config.toml
num_hidden_layers = 11
hidden_size = 160
num_attention_heads = 5
num_key_value_heads = 5
head_dim = 32
intermediate_size = 512
vocab_size = 2048
hidden_act = "silu"
norm = "layernorm"
norm_place = "pre"
norm_eps = 1e-05
positions = "rope"
rope_theta = 100000.0
rope_fraction = 1.0
qk_norm = false
attn_scale = 0.177
bias = "all"
tie_word_embeddings = true
parallel_block = false
init = "normal"
init_std_qkv = 0.0214
init_std_o = 0.00456
init_std_up = 0.0214
init_std_down = 0.00456
optimizer = "muon_variant"
learning_rate = 0.00575
lr_mult_qkv = 0.7
lr_mult_o = 4.0
beta1 = 0.93
lr_head = 0.00363
max_grad_norm = 0.5
warmup_steps = 200
schedule = "wsd"
decay_fraction = 0.875
decay_shape = "linear"
final_lr_fraction = 0.0
batch_tokens = [8192, 16384, 32768]
max_seq_len = 256
doc_mask = true
train_tokens = 112900000
max_steps = 6344
dataset = "wikipedia_en"
MLP neurons of a small language model. Each row is named by its layer, matrix (down: output weights) and neuron, and shows model dimensions 64-159. Each number is 200 + 20 x the weight over its row's rms, rounded and kept within 0 to 999.
A block is one neuron, or neurons of one layer that tend to fire together. After each block is what it responds to, as a language model described it from the Wikipedia text at the highest values.

L8.down239,188,164,212,197,180,208,208,192,197,218,211,209,209,186,207,194,193,216,179,239,221,209,234,192,191,200,199,202,211,162,210,178,238,205,196,145,198,235,205,201,193,203,181,160,133,221,179,207,228,210,179,195,195,224,159,202,189,196,182,223,187,215,215,233,196,187,196,211,200,184,191,172,191,170,173,217,226,211,218,214,234,198,215,216,206,196,226,204,199,208,201,223,242,193,181,197
Responds to: Adjective-forming suffixes. Final word-piece suffixes that complete an adjective after a split stem, such as -al in natural/agricultural, -ive in explosive, -ical, -ant.

L6.down0,206,192,206,220,184,197,284,211,200,182,243,222,197,218,198,186,190,215,207,250,214,196,179,246,240,216,182,200,185,190,184,194,187,211,158,181,218,151,209,193,222,196,182,184,199,214,201,205,203,167,179,206,199,203,196,212,173,186,241,175,197,206,215,188,190,190,204,213,200,193,199,188,190,200,206,221,223,203,202,211,183,205,174,222,204,183,184,162,218,203,202,202,189,175,220,190
L6.down24,206,160,214,212,175,201,188,201,187,199,196,199,183,205,201,199,201,211,151,189,196,209,198,187,183,231,193,240,198,192,173,178,225,210,229,191,228,190,236,197,187,192,184,253,228,188,192,169,179,206,232,170,242,170,212,214,186,216,180,194,238,189,193,217,190,203,201,211,186,216,227,223,197,213,213,198,196,192,210,196,218,184,233,164,172,187,205,185,199,180,191,218,208,209,237,166
L6.down30,222,190,195,200,187,194,192,231,194,200,210,192,179,185,192,211,222,207,202,190,196,212,210,218,233,214,189,199,156,226,135,187,195,223,203,196,167,196,202,203,169,210,235,190,199,217,200,210,155,211,211,204,220,203,223,185,210,209,207,179,207,232,196,149,193,207,181,220,185,207,215,175,199,189,179,199,223,210,218,174,211,208,233,192,200,228,167,174,188,205,217,196,188,228,209,211
L6.down35,218,162,203,230,210,186,208,219,199,196,211,188,223,186,222,218,186,193,191,213,229,192,212,193,211,187,185,181,198,236,213,192,179,205,209,205,183,223,187,229,194,170,234,178,198,184,188,226,198,224,223,227,200,218,199,188,210,205,201,240,212,220,207,217,202,224,174,169,186,210,200,227,201,175,179,154,196,180,247,196,190,196,240,195,226,203,230,189,164,209,199,238,198,199,196,215
L6.down123,186,182,223,206,225,214,223,194,217,214,159,214,221,181,209,211,187,235,187,241,202,181,176,197,216,172,203,195,189,184,177,205,172,193,198,209,194,186,188,179,223,218,198,238,196,216,201,196,187,227,206,242,244,215,178,200,181,216,206,218,177,198,188,174,228,170,195,225,193,179,226,209,194,207,196,231,200,200,191,182,193,210,203,168,218,181,224,175,195,231,168,197,149,204,203,238
L6.down170,190,197,227,212,206,212,201,213,200,223,185,200,179,216,218,223,204,197,215,193,208,176,183,174,182,197,229,167,175,186,218,190,214,205,225,217,186,227,148,203,183,177,216,178,203,220,229,176,195,181,218,196,200,203,204,193,189,174,205,212,182,192,198,201,235,246,179,180,206,204,188,180,212,193,209,212,202,155,173,203,247,199,192,214,213,192,166,190,236,250,244,188,209,213,242,213
L6.down213,242,190,219,195,169,193,237,208,193,206,196,233,205,191,191,223,206,206,221,235,180,211,196,193,221,183,232,175,181,216,216,203,203,197,226,190,221,190,181,202,219,193,191,191,193,228,225,184,227,203,207,201,213,217,181,183,192,202,188,192,221,208,183,187,225,168,185,199,199,199,181,156,180,204,176,213,245,224,258,171,185,184,215,154,157,197,173,210,157,189,178,217,229,185,205,201
L6.down223,189,186,198,151,202,187,174,223,213,176,226,199,211,253,219,207,207,216,221,179,182,199,205,227,188,186,198,213,193,244,187,191,196,162,219,200,185,216,206,185,190,161,201,188,203,163,187,237,223,208,193,197,183,182,187,242,206,205,182,153,190,183,225,197,193,212,198,200,234,186,197,165,176,205,198,185,189,185,196,215,210,227,229,178,174,217,232,174,197,231,218,206,181,211,187,208
L6.down256,208,200,225,218,193,196,205,237,197,262,217,207,193,208,193,208,183,201,204,198,182,194,201,189,181,178,226,195,180,186,208,185,207,214,207,200,201,184,230,203,176,182,186,206,188,186,193,229,213,200,192,196,162,191,201,192,214,146,217,189,171,166,212,193,202,174,165,189,229,219,202,213,162,220,176,203,231,214,195,183,194,208,199,173,224,174,215,203,210,228,224,218,203,172,226,186
L6.down284,185,225,217,196,163,209,190,216,205,209,187,197,178,202,220,191,191,186,216,225,223,201,211,201,205,183,219,210,187,211,186,234,206,195,185,180,165,167,199,159,174,233,194,197,176,161,211,221,167,196,178,216,193,211,207,192,169,201,217,181,169,224,169,196,196,220,182,213,191,171,196,193,189,163,195,177,180,165,187,192,193,215,262,249,190,172,194,241,197,218,231,213,225,219,199,204
L6.down299,227,166,193,206,170,204,195,240,215,226,156,188,204,212,165,229,226,187,198,194,178,185,184,196,190,206,181,177,221,176,182,217,198,173,168,196,203,199,205,204,240,214,218,178,188,219,205,199,212,199,196,212,200,181,187,189,216,233,171,225,221,211,174,190,252,176,218,233,203,195,201,189,177,198,223,171,200,216,203,162,213,169,199,167,187,186,199,213,200,199,201,234,224,220,217,191
L6.down305,230,210,179,219,203,197,222,212,186,187,214,184,173,212,206,201,195,206,212,196,221,172,232,183,185,173,236,179,205,220,146,211,171,250,208,207,191,218,235,171,177,191,209,214,205,186,197,192,209,221,181,184,201,207,210,208,198,206,185,169,210,196,191,191,209,184,207,205,205,194,230,207,182,184,171,215,219,210,228,194,164,198,186,170,207,188,202,170,230,222,199,194,218,193,214,186
L6.down379,207,196,188,212,228,206,215,189,175,217,220,184,197,213,194,191,191,213,230,197,200,201,250,195,232,210,179,206,233,190,180,213,190,164,236,169,177,236,174,211,187,219,176,224,185,191,218,182,191,207,241,200,216,232,180,190,191,189,176,203,178,203,207,179,210,205,174,237,191,201,204,189,144,194,227,193,222,203,206,186,230,211,203,188,209,213,173,215,222,179,220,168,193,191,227,196
L6.down404,222,173,191,215,194,183,206,210,186,178,211,208,209,243,175,171,185,224,189,186,215,183,207,205,181,224,186,222,186,189,181,187,213,171,205,178,185,192,224,206,190,229,200,216,182,198,199,208,189,211,224,193,197,186,172,211,187,207,177,229,217,192,163,217,191,208,212,199,204,200,176,212,178,200,204,187,197,229,208,182,225,205,245,176,205,220,182,190,174,233,189,209,234,239,220,192
L6.down411,216,179,253,232,171,182,179,224,211,217,171,198,179,207,192,207,205,197,220,210,192,190,207,215,195,181,210,194,194,225,162,219,206,214,206,170,162,207,201,170,194,195,213,208,163,213,203,224,168,206,206,204,181,206,207,194,182,197,198,225,221,216,175,197,225,186,180,230,207,223,209,197,192,187,178,232,206,212,172,177,199,196,232,171,211,234,218,205,192,202,185,256,225,195,225,182
L6.down441,208,210,220,201,194,226,214,192,215,172,215,183,186,219,180,202,204,196,232,202,225,189,217,200,198,189,194,210,213,201,246,206,228,164,209,177,191,197,187,189,196,208,181,150,157,149,216,189,205,227,173,185,224,190,214,173,219,176,197,186,206,185,219,203,171,227,171,228,198,211,168,183,224,195,220,251,188,195,205,191,214,222,216,223,188,233,180,200,182,196,203,181,213,205,214,200
Responds to: Adjective-ending word pieces. Final suffix pieces that complete an adjective split across tokens, such as -ed, -ant, -ent, -ic, -al in alleg-ed, signific-ant, natur-al.

L6.down5,201,170,217,210,201,181,191,204,210,210,200,260,198,190,209,199,186,200,178,211,181,192,211,237,206,198,213,226,230,215,205,162,168,179,194,160,182,191,211,196,226,217,220,213,222,241,230,186,186,211,195,236,216,195,226,195,200,194,207,181,196,189,187,205,189,204,142,188,185,163,194,197,218,204,227,210,201,185,196,202,199,174,224,217,185,204,169,219,235,230,187,222,183,209,189,222
L6.down15,226,190,179,199,220,212,193,244,204,200,184,245,209,215,217,227,185,193,226,215,165,218,212,201,221,217,221,220,230,194,198,218,161,196,175,199,208,193,187,235,212,244,199,183,195,224,176,197,187,191,164,235,208,218,213,201,166,215,221,189,210,177,219,188,174,171,192,178,183,174,206,172,219,202,216,225,208,215,215,188,152,203,188,256,190,204,166,207,194,206,188,225,214,214,197,195
L6.down19,208,204,218,187,189,181,212,204,215,204,166,205,206,173,218,188,194,202,211,214,201,193,211,207,219,211,196,191,230,221,183,202,134,170,206,206,210,184,214,203,189,209,248,210,213,241,218,174,179,218,222,228,208,210,213,196,148,196,202,182,173,218,185,184,197,206,175,182,184,185,186,178,202,179,199,199,202,187,195,195,219,205,214,209,207,197,143,208,224,219,199,209,189,214,216,211
L6.down56,172,208,140,206,204,178,222,195,190,203,191,196,185,190,191,199,210,201,189,193,184,233,224,176,205,146,211,222,219,220,218,198,194,217,210,183,205,178,230,179,210,244,197,197,206,226,196,197,193,219,208,197,197,170,205,207,229,187,181,239,217,216,234,212,205,189,189,148,227,208,190,218,164,170,205,217,184,172,211,187,213,186,223,170,182,204,173,201,230,185,183,223,173,204,199,210
L6.down63,187,176,205,213,192,173,204,204,202,222,191,197,211,192,228,162,212,189,216,217,199,231,215,233,195,224,217,193,183,240,185,188,179,197,198,190,171,201,203,239,182,208,213,217,209,213,197,178,184,179,193,197,193,191,178,217,207,177,215,204,217,174,218,187,161,202,207,222,192,237,185,210,163,200,181,207,223,188,202,169,208,159,209,252,211,182,151,197,192,240,205,234,199,160,215,195
L6.down151,182,200,180,195,189,160,226,210,195,192,199,199,237,159,229,190,229,180,222,234,174,197,185,224,195,194,220,172,189,211,212,210,205,215,200,204,199,219,190,233,191,186,182,227,212,200,191,189,189,217,207,230,172,206,179,205,169,220,200,190,200,178,214,182,181,204,179,187,182,211,165,218,213,214,220,203,184,201,224,261,177,218,242,207,209,221,160,191,218,150,185,192,161,169,205,225
L6.down208,179,197,197,237,214,182,160,181,189,220,211,211,194,217,183,205,200,196,177,198,191,220,183,175,231,203,190,207,182,225,210,210,160,194,179,196,234,226,185,199,223,251,188,182,212,213,203,181,165,195,202,174,167,185,171,194,179,196,202,179,227,199,200,208,182,172,231,195,210,172,179,198,183,217,206,189,226,194,218,211,228,195,192,205,196,205,192,208,185,193,221,215,196,193,199,208
L6.down218,184,179,196,219,175,218,211,233,223,218,209,207,215,217,208,210,193,175,199,207,191,194,188,204,200,180,203,199,193,227,204,199,174,217,219,164,216,227,198,220,251,205,174,192,189,178,205,188,207,171,184,183,198,189,181,203,173,190,240,186,182,207,206,196,194,192,178,184,221,210,199,165,226,216,250,197,187,202,211,200,226,202,265,175,244,160,155,205,206,206,219,207,177,210,198,210
L6.down308,185,175,196,227,207,184,217,175,202,207,164,200,207,193,207,220,195,159,208,231,174,183,197,231,221,199,214,162,220,203,192,185,166,199,190,140,197,189,186,207,216,212,218,192,221,214,207,208,155,219,199,237,198,193,195,208,201,173,206,222,175,216,172,208,170,142,171,169,173,182,168,186,206,210,206,200,197,164,230,197,238,207,227,203,175,220,207,235,245,208,202,199,200,232,176,231
L6.down352,182,221,231,209,180,178,226,166,205,194,166,225,199,173,225,182,195,206,203,180,177,214,189,181,220,172,191,184,197,208,186,193,176,187,201,165,196,189,221,217,221,215,179,185,217,214,217,198,230,202,157,192,197,200,224,193,189,217,185,187,185,215,206,190,123,192,197,180,196,197,207,238,178,205,213,210,223,219,218,217,224,192,187,208,162,211,168,235,195,201,181,212,186,192,197,216
L6.down395,187,204,228,200,206,180,189,173,204,180,204,232,220,206,218,220,179,220,202,201,192,174,223,202,151,197,195,169,192,230,168,163,170,213,212,192,213,189,206,214,199,210,218,177,220,209,179,177,206,207,197,231,181,239,217,194,197,185,240,196,185,206,212,219,198,189,189,195,192,192,199,192,194,181,213,200,215,186,207,177,214,203,227,226,186,177,153,221,229,238,235,185,199,154,205,213
L6.down417,185,240,244,203,177,168,208,187,165,201,190,174,176,184,181,233,185,209,188,189,203,205,201,218,214,189,198,234,194,222,212,209,166,168,187,191,156,192,200,183,190,215,218,199,192,193,206,213,177,210,199,195,179,210,183,201,175,189,229,193,207,189,196,232,155,200,207,193,213,162,196,217,208,209,223,221,230,198,203,230,188,186,169,191,150,200,217,180,188,217,206,238,198,168,212,195
L6.down430,210,163,182,215,221,218,206,198,205,162,194,186,195,200,220,227,199,196,233,181,199,204,212,191,223,211,211,237,201,213,190,170,130,218,209,180,180,187,205,223,222,233,203,183,207,202,209,206,198,214,176,244,195,218,210,200,221,212,226,182,192,227,185,146,201,182,183,198,180,184,208,223,186,200,176,180,204,194,214,169,238,184,179,231,188,174,233,206,246,231,177,191,220,181,198,201
L6.down450,204,185,210,172,165,224,237,177,164,237,209,200,202,201,211,193,187,172,202,197,178,229,168,206,177,193,203,216,217,198,204,196,203,187,177,191,245,209,190,140,192,229,154,176,209,174,196,230,186,197,154,184,180,227,196,201,204,236,189,184,248,188,196,194,167,183,212,208,204,221,181,201,223,201,213,203,193,193,216,208,217,215,205,208,172,204,236,223,195,200,194,202,210,208,208,238
L6.down455,193,160,203,193,214,191,224,192,252,194,210,229,221,213,197,186,197,189,201,213,190,189,211,212,185,220,200,212,227,242,196,204,168,165,182,139,207,189,209,209,205,224,209,180,210,224,215,205,185,199,186,233,199,237,211,196,167,198,208,190,188,161,208,205,172,210,176,180,204,179,196,173,205,202,222,202,184,192,207,240,215,184,198,218,180,198,155,217,201,210,172,212,178,218,172,229
L6.down488,247,194,196,237,185,189,190,189,196,158,210,203,184,211,204,196,195,160,193,222,190,207,224,196,198,164,236,203,218,223,197,220,199,208,218,169,194,201,190,196,198,213,173,194,204,175,237,221,165,207,201,187,225,176,198,194,200,214,255,166,203,218,193,214,199,214,201,174,232,194,181,214,169,227,187,226,262,235,191,188,192,167,187,229,202,183,199,184,214,202,210,190,181,200,206,185
Responds to: Sentence-ending periods. Periods (sometimes closing ")." or quote marks) ending declarative sentences in Wikipedia prose, often before a paragraph break, "The", or "He".

L3.down164,201,153,197,202,182,201,237,189,183,189,210,216,202,166,205,221,217,173,196,225,193,163,202,217,170,185,218,180,225,178,194,216,211,193,208,200,230,187,186,195,179,190,209,233,204,181,216,207,219,172,221,187,184,172,214,203,191,213,174,188,180,195,224,200,220,164,178,210,244,184,230,228,190,217,236,210,177,211,201,195,196,220,213,192,154,170,211,221,228,202,257,184,196,221,219,191
L3.down237,182,196,235,233,168,224,198,198,168,195,186,198,192,185,219,186,173,216,212,216,210,178,188,174,231,199,245,192,148,183,193,187,213,232,195,203,211,183,192,172,186,207,190,194,184,171,221,192,219,195,208,203,181,202,183,227,182,165,210,206,156,206,239,229,171,205,194,186,192,161,187,190,179,229,212,236,184,204,220,221,199,225,213,205,196,199,210,232,236,179,183,192,154,209,212,205
L3.down360,187,203,186,201,178,183,245,201,204,159,182,180,202,210,215,211,196,214,203,177,207,218,185,187,183,150,201,217,162,199,152,222,231,235,214,209,207,196,199,205,197,194,187,170,176,232,214,190,220,247,221,195,229,174,207,195,204,179,194,180,188,214,163,223,188,205,189,249,218,199,212,195,212,205,216,203,164,212,190,209,195,182,211,217,186,165,217,235,169,196,185,183,186,210,218,224
L3.down372,203,208,186,226,216,178,204,193,199,200,189,213,216,192,193,190,176,201,202,214,164,216,195,191,192,201,180,194,133,162,154,240,223,172,164,162,173,204,172,215,226,179,215,197,184,187,188,203,210,236,154,201,216,183,189,219,221,199,197,229,220,212,169,194,195,204,208,185,190,219,204,220,233,180,202,215,200,205,206,190,212,215,222,210,179,203,181,235,237,215,215,234,214,171,226,212
Responds to: Early word fragments and copulas. Fires on the second piece of split words, especially s after Di (Di-scipline, Di-sney, Di-sco), plus an/en pieces and "was"/"is" after a subject.

L3.down52,178,217,237,218,217,225,202,154,183,223,183,221,192,214,183,213,199,185,217,200,188,209,194,214,200,222,215,242,176,222,228,199,199,165,174,185,163,207,202,195,154,245,203,212,191,214,170,209,201,185,197,182,203,199,186,206,192,200,234,190,190,184,207,193,156,176,201,215,222,210,170,220,215,213,230,207,204,228,242,230,200,198,201,184,202,194,195,201,186,212,183,195,185,194,199,209
L3.down76,177,195,183,239,212,205,227,216,179,182,171,223,185,182,245,230,225,243,209,193,188,239,212,165,205,198,216,186,232,178,198,217,192,247,209,191,173,182,199,223,195,214,196,191,177,193,184,213,201,204,229,161,211,210,197,210,196,210,212,210,189,208,175,207,208,221,186,184,199,194,202,240,205,186,189,198,211,217,204,203,211,215,174,197,182,234,189,213,222,210,162,177,212,152,210,195
L3.down236,200,220,196,203,192,223,192,184,174,223,188,205,194,174,203,207,191,208,220,156,204,223,191,212,231,192,260,231,199,175,212,195,173,181,214,173,255,179,174,210,197,217,208,209,216,194,189,211,204,186,236,209,180,215,195,215,201,233,225,199,198,195,212,155,198,170,220,202,206,197,195,253,204,187,188,209,193,222,205,198,188,183,159,202,188,183,210,202,216,209,218,170,211,175,181,164
L3.down387,186,206,212,173,179,173,238,219,212,216,190,235,199,208,209,180,178,208,166,185,201,177,218,197,221,157,169,222,243,175,194,189,171,181,249,220,189,222,195,213,198,209,186,171,208,201,185,206,231,207,199,194,202,167,205,180,203,221,226,156,193,194,178,169,184,182,189,211,184,200,253,230,222,222,209,188,194,207,210,160,221,185,153,174,171,224,228,195,185,218,205,176,183,246,227,214
Responds to: Closing heading markers. Closing === or == markers ending wiki section headings, e.g. ===Population===, ==Members==; also rare word fragments like "ef" in effect.

L8.down398,220,207,185,202,237,180,221,226,192,190,205,187,252,215,231,197,190,225,179,226,206,213,190,214,222,156,170,197,200,166,212,221,227,190,195,196,163,219,220,179,243,199,207,211,214,223,209,241,221,233,185,230,205,200,211,241,173,183,192,231,214,197,150,187,207,198,201,174,253,204,181,215,181,183,218,227,195,186,207,195,211,194,191,199,168,186,212,220,196,184,221,166,188,200,217,207
Responds to: Word pieces before an s. Mid-word fragments that come right before an "s", such as as in class/classified, ang in angsty, ta in taste; also the standalone word "as".

L8.down224,224,225,164,170,187,222,207,169,173,213,198,141,189,224,191,201,227,206,204,210,234,192,187,196,173,220,179,187,205,175,209,190,226,197,193,246,187,182,166,197,221,186,188,218,193,160,191,211,207,203,205,192,178,176,207,202,219,211,188,236,186,214,199,197,232,211,229,241,229,210,207,182,210,205,161,181,204,232,198,193,178,210,166,187,226,190,204,193,164,197,207,218,229,203,185,163
Responds to: Sentence ends and odd word-splits. Sentence-final periods in narrative or biographical prose, and the strongest cases are odd mid-word pieces such as the p in a-p-pointed, bi in Jubilee, ni in Annie.

L3.down3,194,222,179,226,185,211,225,196,214,209,211,206,197,210,203,168,215,202,215,207,201,219,170,193,161,189,201,205,219,183,148,196,217,210,195,196,210,153,205,215,176,182,197,204,200,182,195,210,177,179,175,195,206,181,155,232,209,233,208,200,195,165,196,216,187,205,218,220,193,198,167,159,217,233,192,196,218,236,193,175,213,187,191,149,210,181,210,190,206,237,185,215,181,203,199,206
L3.down248,207,163,200,213,193,230,187,190,209,221,199,221,199,178,194,171,204,236,181,208,229,210,185,169,218,206,202,196,201,150,200,191,205,208,235,160,191,190,192,199,190,217,235,189,158,164,185,207,221,174,202,214,234,189,198,221,164,213,218,177,205,213,192,226,195,185,194,196,190,210,180,185,217,211,216,186,178,218,209,227,195,214,244,228,169,153,199,201,192,196,161,222,202,196,203,196
L3.down299,190,195,194,193,246,184,217,182,205,184,168,211,241,197,201,227,171,171,238,217,215,217,185,204,201,192,204,228,201,182,215,206,187,192,177,178,159,193,157,195,214,181,213,213,218,213,179,204,166,220,228,228,182,198,206,212,217,222,204,195,219,208,177,173,233,188,208,237,210,191,170,202,198,170,211,171,229,196,234,164,199,198,206,149,179,223,178,224,188,208,208,211,201,191,206,195
L3.down445,197,202,206,194,217,190,232,183,194,212,220,219,200,196,201,172,208,217,195,254,180,204,220,193,237,177,203,211,182,197,186,223,209,201,164,195,166,141,197,190,212,198,168,211,195,197,202,156,207,160,212,207,225,222,166,231,210,215,216,208,195,215,203,211,201,182,218,203,176,195,188,195,178,194,191,221,174,196,235,192,208,228,215,228,175,191,203,198,195,189,158,215,224,192,223,202
Responds to: Word-final suffix pieces. Final subword pieces that complete a multi-token word, especially suffixes like -al, -er, -ation, -ary, as in architectural, institutional, Schopenhauer, repudiation.